From a checkpoint of a small transformer trained on Wikipedia: 10 layers.
MLP neurons of a small language model. Each row is named by its layer, matrix (gate and up: input weights) and neuron, and shows model dimensions 208-303. Each number is 128 + 24 x the weight over its row's rms, rounded and kept within 0 to 255. A neuron's up and down rows have the sign that makes its largest values positive.
A block is one neuron, or neurons of one layer that tend to fire together. Before each block is what it responds to, as a language model described it from the Wikipedia text at the highest values.

Opening parentheses right after a named entity or title, often at an article's start, before dates, abbreviations or translations: player (born 1964, Industry (BPI.
L2.gate12 [132 161 127 107 123 137  91 136 148 117 110 128 131 133 216 139 127 123  89  74 142 145 111 110 149 106 141 121 155 137 113 121 142 142 122 149 159 118 131 121 114 152  78 159 117 105  97 131 167  89 111 114 126  97 143 110 109 151 156 130 121 174 107 138 139 126 130 119 121 138  72 141  99 148 141 138  66 143 128 159 105 105 189 125 143 102 100 127 133 104 126 112  96 148 104 144]
L2.up12 [ 76 140 108  97 141 125 114 106 132  91 137  94 107 120 112 157 113 104 118 113 116 134  82 103 132 162 143  89 145 138 184 162 128 185 121 103 158 127 140 140 161 100 122 121 111 116 139 133 122 135 143 147 128 162 140 126  99 144 118 115 122 132 134 136 101 129 111 127 106 123 134 149 155 158  87 125  92 108 139 180 136 120  84 135 144 136 120 144 175 130 116 104 112 144  68 160]
L2.gate189 [104 161 113 121 126 101 119 105  87 168 150 147 115 159 129 142 173 154 103  95 123 158 139 116 148  85 118 113 124 137 138 124 125 131 150 104 157 149 133 130 103 143 112 127 163 120 160 133 139 171 156 109 158  89 111 114  88 150 123 106 125 136 111 161  97 114 133 112 109 171 172  85 119 116 137 118 105 149 147 156 147 132 160 138 133 130 109 141  99 161 115 133 147  90 117 146]
L2.up189 [144 167 156 166 133 133 133 125  90  78 137 102 108 139 147 178 117 136 110 112  99 131 116 126 151 129 119 105 115 171 125 124 126 131 143 136 153 123 147 117 142 114  64 132  99  61 118 140 160 127  96 114 142 103 112 149 112  90 107 154 131 120  64 100 105 151 145 113 129 176 194 135 101 120 110 117 122 130 139 144 141  94 146 126 125 121 127  62  62 160 117 133 147 112  95 145]
L2.gate250 [131 132 120 143 150 107  97 127 113 129 132 133 148 157 126  91 117 146 142 138 106 155 123 112 123 113 122 168 136 106 172 149  93  67 135 128 175 154 146 173 107 163 140 125 129 102 130 126 150 104 193 108 147 135 161 128  80 129 113  98  85 127 164 155  91 148 139 125 103 147 123 109 123 138 127 148 132 144  94 145 186 129 143 144 110 115 123 152 114 112 126 117 142  78  90 144]
L2.up250 [117 134  88 128 126  89 117 154  92 149 141 152 112 166 108 131 109 137 112 110 120 147 139 118  87 105 142  99 151 115 135 109 148 151  76 161 179 123 126 107  90 124  79 109  92 122 179 116 155 134  78  95 141 129 106 132 101 141 126 165 152 114 157 130 156 103 153 109 145 149 112 133 117 112 120 109 126 138 129 141 149 131 133 142 106 141  95 121 126 125 133 107 121 120 158 118]
L2.gate448 [120  94 120 133 144  85  76 119 149 131 131  89  97 144 132 149 120 146  88 109 125 118  84 134 139 104 160 129 155 138 124 130 110 176 141 143 142 160 137 151 152 132  91 137 139 129 122 105 110 124  98 104 154 148 128 131 123 162 120 112 131 117 150 130 139 160 136 104 121 167 146 122 126 150  81 152 142 116 160  99 139 125 121 125 157 133 143 136  92 124 114 145  86 139 107 163]
L2.up448 [139 139 154  89 151 123 163 141 150 122 118 126 112 124 114 109 158 112  61 161 131 134 134 137 125 137 136 152 133 159  88 126 120 149 104 137 168 103 109  79  97 149 142 114 120 111 135 169 143  93 111 152 169 151 117 138 129 135 129 161 132 162 131  75 116 102 115 135  82 133 143 166  98 140 110 152 120 113 146 165  90 103 181  68 159 142 117  79 152  87 130 108 166 127 173 148]

Tokens that close a fixed phrase or format, such as "two or more", "more or less", "ever after", months after a day number, digit ends.
L3.gate567 [130 147 144 133 105 123 115 120 137 113 155 123 136 115 131 183 162 133 177 168 131 122 121 146 137 117 137 106 111  79 143 112 128 146 125 102 122 117  85 107 132 122 145 181 109 127 128 137 168 114 163 158 155 176 140 179 148  99 120 133 111 121 140 172 130 132 159 118 185  70 120 171  91 154 140 157 161  85 117 114  93 148  58 116 142 131 159  75 115 130  94 139 126 124 133 177]
L3.up567 [140 155 118 142 131 138 135 136  89 103 141 137 146 103 155 148 137 135 150 127 114 160 143 126 181  98 100 167 147 113  90 176 106 134 146 110 126 143 112 142  96 143 113 148 136  97 157 134 150 136 126 173 119 109 105 132 170 123 178 109 117 163 101 119 123 127 112 100 132  95  96 108 177 134  92 126 119 116  83  82 139 101 132 102 122  60 134 140 157 140  95 144 138 174 128 112]

Field labels, units and heading markers in structured Wikipedia text: infobox lines, census stats, tables, section headings (Total, sq mi, ==Education==).
L3.gate221 [122  90 130 143 163 134 170 130 147 142 124 128  99 106 162 140 134 131 189 155  78 105 114 155 137 112 173  93 137 138 104 130 102 122 131 138 155 139  91  94 138 145 133 119 111 132 134 143 164 151 113 113 108 127 104 115 136 149 132 124 105 137 146 104 136 116 147 104 132 153 155 146 128 129 132  65 114 114 157 122 139 136 122 175 124 145 151 156 105 119 136 170 102 109 154 136]
L3.up221 [116 109  93 152 124 104 131 138 136  91 131 108 154 150 140 130 173 147 109 150 123 121 100 125 152 102 119 114 178 101  90  83 109 127  95  83 145 121 139 117 123 108 137 127 113 112 156 115 150 140 158 141 134 130 138 133 106 124 104 140 163 110 127 180 145 118 133 150 112 133 116 149 116  78 102 139 165 150 153 140 139 122 140 106 122 138 114 156 113 103 121  82 105 100  98 110]

Non-initial pieces inside long numbers and split words, like coordinate decimals (39.92444'4'), postal codes, vote counts, and syllables (Be'aut'iful, G'ut'ierrez).
L4.gate100 [ 66 126 132 136 146 117 139 123 123 150 120 135 131 147 137 162 109 158 118 130 110 151 115 122 125  75 162 159 113 147 117 163 154 106 161 167 192 131 123 129 133 135 147 133 117 132 146 133 131 139 107  88 136 103 133 119 155 163 199 139  73 160 100 135 189 134 125 104 115 131 168 119 122 126 160 136  93 142 144 129 153 157 129 149 148 137 137 114 144 123  75 114 104 138 128  96]
L4.up100 [ 80 118 142 179 135 105 140  78 159 101 110 144  74 131 133 137 142 111  81 109 128 150 114 114 141 120 149 153 137 147  96 140 162 122 110 126 123 128 184 124 101  98  85 129 109 128 136 139 137  80 164 140 132 105 161 153 163 120 102 153 100 125 145 123 157 152 145 126 102 109 111 118 160 125 148 130  75 160 131 139 124 148 121 112 149 113 150 120 122 143 122 148 112 153 155 170]
L4.gate284 [111 121 143 117 130 114 144 115 112 135 110  96 141 139 100 113 123 145 137 146  95 143 160 125  90 130 123 103 170 145 154 168 189 111 134 167 147 120 122 138 144 125 170 140 142 171  89  83 145 135 148 109 118  87 150 116 111 103 113 132 132 108 116 119 121 142 164 115 117 107 122  92 106 147 106 143 145 131 140 156 130 140 153 131 125  96  66 143 108 126 146 160 137 115 102 136]
L4.up284 [122 146 160 114 107 107 128 131 139 126 111 135 132 160 158 131  77 105 124 154  97 126  93 144 111 195  90 152 131  91 180 131 181 118  97 128 116 185 190 142 147 123 190 125  89 126 111 117 125 156 129 129  81 130 166 130 103 157 116  91 146 124 109 127 142 154 127 161 118 128 162 119 148  97 114 178 135 131 114 140 187 107 102 130 153 140  87 118 151 118 141 130 164 137 139 150]
L4.gate424 [165 152 117 153  87 166  91  96 146 107 170 152 133 149 177 156 141 119 114  95 132 162 148 129 141 118 108 126 121 133 154 132 185 183 116 117 153 125 121 115 121 149 113 167 108 113 119 114 152 106 127 129 125  94 148 110 111 133 151  96  86 116 122 178 145  97 112 134 143  89 129 127 138 146 115 102 101  85 102 116 132 114 111 144 123 135 139 131 164  69 150 139 113 129 132 146]
L4.up424 [ 89 151 152 125 132 139 164  91 173 107 149 130 125 187 146 128 108 104 142 115 133 126 125 158 147 153 109  94 151 110 158 112 149 127 135 158 152  93  92 130 130 120  92 164 111  92 136  83 114 151 121 101 142 136 114 152 123 151 109 169  79 152 116 113 135 105 116 135 154 123  67 153  97 107 126 140 178 132 153 140 124 148 115  93 154 109  79 118 139 107 127 150 148 139 166 104]
L4.gate592 [135 133 136 161 125  92 164 135 124 105 100 135 141 144 190 103 121 133 131 152 109 108 129  99 132 136 143  98 136 151 108 113 102 108 151 129 175 143 158 124 113 138  91 146 120 143 150 114 153 139 133  97 100 124 128 130 141 101  95  95 116  92 122 110 169 122 127 110 108 121  68 146 144 145 142 130 129 149 125 128 171 106 124 117 117 111 114 129  92 139 136 129 137 123 146 143]
L4.up592 [ 94 141 140 120 157  44 158 103 108 150 147  95 123 148 109 131 169 168 123 116 103 163 158 114 126 118  88 124 159 148 139  99 134 110 144 158 145 131 144 140 122 116 127 144 105 111 113 157 110  99 122 115 135 169 160 148 136  94 141 120 124 115  96 167 125 124 144 139 119 125 143 147 143 137 136  96 146 114 106 142 156 154 129 149 151  99 118 126 107  74  83 106 151 107 115 112]

Numbers and unit abbreviations in measurements or statistics, such as ages 18, 1 in, 1337 m, plus color words like grayish.
L4.gate116 [106 159 150 152 150 107 201 138 151 139 125 116 113 111 118 143 158 104 107 144 137 104 144 133 110 101 117 122 163 101 122  70  80 101 106 128 128  78 134 146 157 100  76 129 128 147 137 158 170 130 116  92 102 133 119 159 164 131  97 135 152 111 131 155 103 167 143 123 135 129 162 131 107 117 119 109 106  85 117 141 153 148 135  84 129  74 113 137 106 148 127 131 133  96 154 123]
L4.up116 [119 130 170 153  94 144 120  81 103 139 142 135 117  92 159  94 141 141 129 122 121 101 133 111 146 114 152 124 146 100 143 126 149 160 123 144 123 106 147 122 111 129 110 133 168 138 116 113 162 131  71 121 143  63 131 112 120 133 134 152 145 128 130 167 115 140 110 142 132 156 118 147 122  90 168  87 128 130 107  93 134 151 137 136  97  94 144 143 114 134 135 171 119 161 132 117]
L4.gate457 [143 146 145 150 105 111 141 135 113  99 102 115 131 122  87 137  83 115 132 121 142 177 119 124 126 146 174 162 108 160 138  95 139 119 122 112 131  96 102 108 149 157 161 111 141 116 137  77 152 150 140 144  99 133 120  90  98 133 115 187 120 119 139  99 122 109  94 129 108 117 138 142  89 128 172 127 161 129 132 118  98 133 142 128 148 137 138 129 134 145  74 135 117 124 173 139]
L4.up457 [149 130 131 160  96 154 109 119 136 148 106 128 100 167 130 111 146 134 145 105 106 119 132 154 110 106 158 122 130 154 114 144 129 166 128 117 137 109 114 103 138 147 141  93 125  88 136 110 152 186 122  94 134 106 192 152 132 129  90 138 100 127 119  92 130 120 113 143 131  98 124  86 143 149 119 134 158  98 160 126 124 116 112 129 137  97 107 130  76 158  78 152 176 133 172 129]
L4.gate525 [122 132 128 166 110 119 147 101 102 167 124 106  98 108 124 167 126 168 118  78 114 113 120 125 147 147 161 131 134 145 114 129  98  98 118 116  99 145 106 124  91 131 148  92 139 125 146 163 162 119 149  96 167 115  97 126 187 122 133 120  99 171  99 133 154 176 116 128  92 121 111 134 126  94 118 163 117 101 152 140 125 190 118 109 114 107 134 108 123 143 167 103 116 111 153 139]
L4.up525 [ 72 170 164 160 117 126 149 129 147 142 136 110 153 103 136 135 160 131 127  97 150 149 127  56 166 130 123 104 114 125 113 140 183 123 122 120 133 136 117 138  58 118 121 110 163 135 153 175 111 159 163 116 117 141 177 144  92 109 126 110 164 180 175 124 112 129 149 127 163 142  80 119 109 120 132 146 134  97  79 104 171 130 129 116  93 167 132 142  86 109 112 193 154 191 107 133]
L4.gate546 [135 144 138 136 109 132 142 138 115  93 187 107  84  97 101 123 147 106 116 169 125 163 117 145 134 102 173 163 150 138 127 138 116 161 142 152 171  98 139 108 130 113  98 113 133  91 147 107 176 180 147 133 110 125 121 149 121 126 171 112 140 116 140 115 150 150 132  96 114 169 120 116 134 174 144 142 138  96 125 143 125 125 148  96 128 140 122 103 134 147 138 119 132 123 162 124]
L4.up546 [143 154 115 131 121 141 106  70  89 108 111  85 143 122 138  90 160 140 146 141 131 113 106 105 102 116 139 169 141 106 106 131 122 190 164 126 148  99 131 168  97 133  89 128  84 160 139 164 203 145 150 115 152 122 152 118 140  74 119 147 140 114  96 177 129 142  97 133 118 116 119 118 153 146 144 177 155 143  90 129 121 147 140 119 112 136 157  85 145 128 135 117 127 122 151  78]

Word pieces or modifier words inside fixed compound terms whose ending is predictable, e.g. sea snail, black rhino, natural gas, hardcore, monolithic.
L2.gate357 [127 142 131 154 133 140 155  63  98 136 133 147 131 122 142 126 142 133 129  97 100  96 136 170 127 145 128 130 139 119 143 109 132 157 106 119 114 139 114 145 157 146 106 163 142  98 106 122 142 142 117  90 141 112  83 127 113 127  88 134 131 108 183 127 128 100  86 133 104 122 110 145 126 120 136 135 145 122 160 145 151  88 165 109  97 147 114 107  97 122 131 132 149 147 125 165]
L2.up357 [ 98 144 143 169 117  94 141 107 158 168 164 135 124 161 144 114 113 104 112 138 112  85 139  99 136 139 107  74 159 201 145 120 137 153 156  78 168 119 156 168 150 148 145 156 114 114 140 120 171 150 149 110 133 123 119 165 136 129 127 135 117 135  92 118 171 150 121 127 141 120 120 146 112 103 119 101 132  95 150 103 131 116  92 127 150 104 120 128 129 120 150 148  94 124 143 136]
L2.gate452 [137 125 152 145 146 120 112 149 169 130 126 177 133 188 115 126  93 192 113 147 142 156  83 130 131 129 149 127 136 118 101 165 106 112 118 114 137 144 145 150 153  95 178 157  99 152 156 113 129 122  97 124 129  79 114 135 147 132 134 175 132 109 124 127 127  92 130 132 112 116 108 109 171 110  95 140 153 132  55 130 214 112  91 141  83  95 109 170 134 139 123 157 119  99  90 144]
L2.up452 [131 113 123 129 165  93 162 169 139 152 152 109 122 127 157 110 124 140 119 132 121 109 117 145 166 133 144 126 141 138 142 141  73 134 173 169 157 129 148 146 158 135 192 145 112 141  87 133 173 130 112 151 134 107 124 116 151 124 116 117 129 125 120 153 149 112 137  90  91 156 123 114 132 101 110 116 111 167 102 181 177  71 105 124 100  64 146 129 138 135 133 151 165  87  74 178]
L2.gate504 [102 111 116 157 165 124 167 123 103 119 109 101 146 155 137 121 100 155  95  92 140 137 118 115 135 132 125 107 115 127 185 182 131 133 127  99 166  90 155  96 112 166 118 156 164 155 125 148 150 106 114  98 127  96 127 173 115  90 159 154 150 150 134 112 157 176 150  90 143 123 148 177 129  92 122  84 156 106 130 130 137 136 114 104 125 139 173 141 126 129 141  73 113 125 154 119]
L2.up504 [155 166 151  92 147 144 186 101 121 131 102 132 130 132 130  95 125 142 157 166  92 158  98 152 155 162 181 174 125 133 147 112 154 136 135 147 133 136  90 148 118 147 160 125 130 127 124 149 145 148 103 125 110 165 123 124 131 115 146 122 106 132 116 140  99  95  86 128 146 159 131 135 155 104 131 108 123 106 109 112 100 126 139 138 128 108 147 132  90 141 128 136 165 135 108 144]
L2.gate578 [173 104 125 128 137 118 152  87  97 179 133 166 145 133 158  84 164 160 109 140 123 111 157 114 104 105 175 151 117  99 146 127 145  96 119 165 127 134 151 125 171 150 155 158 111  77 100 144 114 113 120  74  77  97 106 109 106 141 137 106 130 133 170  88 179 144 112 135 145 143 141 110 102 137 100 153 145 122 135 159 128 159 152 149 139 149 167 135 114 121 166 135 140  71 168 120]
L2.up578 [135 106 100  97 156 123 161 144 125 122 135 147 128 119 207  69 130 149 116 128 105 133 106 116 121 110 140 139 138 126 125  89 161 117 141 151 126 123 136 157 157 168 146 132 156 145 157 105 133 123 133 104  91 111  98 129 128 173 132 145 170 128 123 125 103 127 159 140 185 157 134  93 129  83 112 111  99 116  82 162 129 166 126 135 143 123 125 129 134 130 128 132 159 136  97 167]

Last digit chunk of a multi-digit number, often after a thousands comma in tables of attendance, votes or stats, e.g. 84,314, 463,427, 20,437.
L2.gate89 [105 147  92  99 126 130  95  91 118 155 144 107  92 162 146 139 112 135 136 119 152 101 103 129 163 124 113 170 147  85 157 127 143 173 149 130  88  98 170  98  94 128 100 138 127  72 108 117 117  97 123 130 121 125 119 118 159 135 149 121 114 142 179 173 136 145 155 159  94 119  76 149 137 115 146 143  77 113 114 103 124  91 110 145 148 108 122 135 135 161 130 128  93 135 163 140]
L2.up89 [119 119  79  97 130 150 132 127 145 108 128 131  97 131 190 123 128  93 133 128 105 107 104 115 154 129 109 141 181 146 130 130 134 123 149 146 115 103 138 116 118 108 128 106 108  65 135 158 139 139 167 115 128 115 128 138 165 155 144 115 121 103 157 140 110 123 155 164 102 138 103 150 135 134 129 112  87 155 122 115 150 157 123 127 185  85 146 154 140 158 140 121  83 112 169 114]
L2.gate366 [118 135 120 122 101 163 143 117 123 131 105 127 102 145 150 138  86  84 122  96 117 140 148 124 124 153 154 125 138 100 142 123 163 138 172 105 130 102 116 126 165 107 154 194 109  81 140  91 139 130 126 103 152 165 120 118 135 131 159 104  84 130 120 185 103 121 135 129 133 136 120 146 146 124 190 112 143 114 127 125 107 142 145 127 124 141 136 151 132 136 128 140 157 120 157 121]
L2.up366 [112 100  89 124 154 128 134 118 127 154 156  95 122 145 119 140 146 141 150 126 152 122 145 151 173 119 131 131 125 113 172 108 150 121 173 170 121 123 165 151 129 147 130 133 170 127 147 109 119 147 136 144  89  97 105 149 115 154 145 114 151  85 170 136  74 145 141 180 160 152  99 114 133 103 128 133 116 111 116 153 159  91 143 152 171 102 101 145 143 113 146 144 123 137  87 148]
L2.gate554 [155 124 111 131 126 154 158 131 155 100 137  83 130 119 127 140 148 157 136  97 100 133 132 109 179 136 152 101 159 120 146 127 130 157  93 173 106 136  94 144 149 100  85 144 165  92 150 147 119 137  93 149 144 110 119 111 147 146 131 161  91 154 186 143 170 139 123 121 138 139 114 168 116 178 129  93  98 162 150 139 153  99 109 117 167 138 152 136 176 145 127 107  71 133 133 131]
L2.up554 [ 87 132 162 148 103  83 188 106 141 114 119 132 112 179 115 129 164 144 121 134  93 154 113 126 132 132 133  97 161 122 129 161 122 102 115 139 139  77 162 113 116 136 116 164 126  95 108 149 128 112 120 136 101 112  96 130 116 141 148 129 150 127 135 111 162 137 139 132 103 137 138 144 112 147  84 114  97 154 114 105 109  69  93  96 155 120 134 161 114 130 171 146 117  99 139 100]
L2.gate586 [142 148 164 114 141 127 108 100 134 123 103 120 153 127 128 133 115 149 110 102  99 105 112  89 165 135 130 149 174 119 124 108  93 136  84 134 158  83 143 141 133 165  43 164 100 128 164 154 107  99 109 154 126 142 103 107 132 121  90 156 121 142 146 119 154 136 117 141 122 133  87 133 131 122 159 104 148 190 128 112 132 106  89 135  84 154 114 147 109 111 151 133 118 124 157 147]
L2.up586 [ 94 137 158 158 133 132 120 143 113 143  81 138 179 144 104 127 137 183 165 196 124 167 156 138 121 123 144 145 127  82 136 163 120 105 115 118 116 104 160 126 170 137 122 127 130 124 128 128 113 158  77 129 123 117 113 154  90 132 111 119 132 132 128 140 117 104 158 102 120 171 156 137 113 151 143 105 154 133 116 102 169  89 158  89 145 142 167 136 164 165 123 112 136 114 132 118]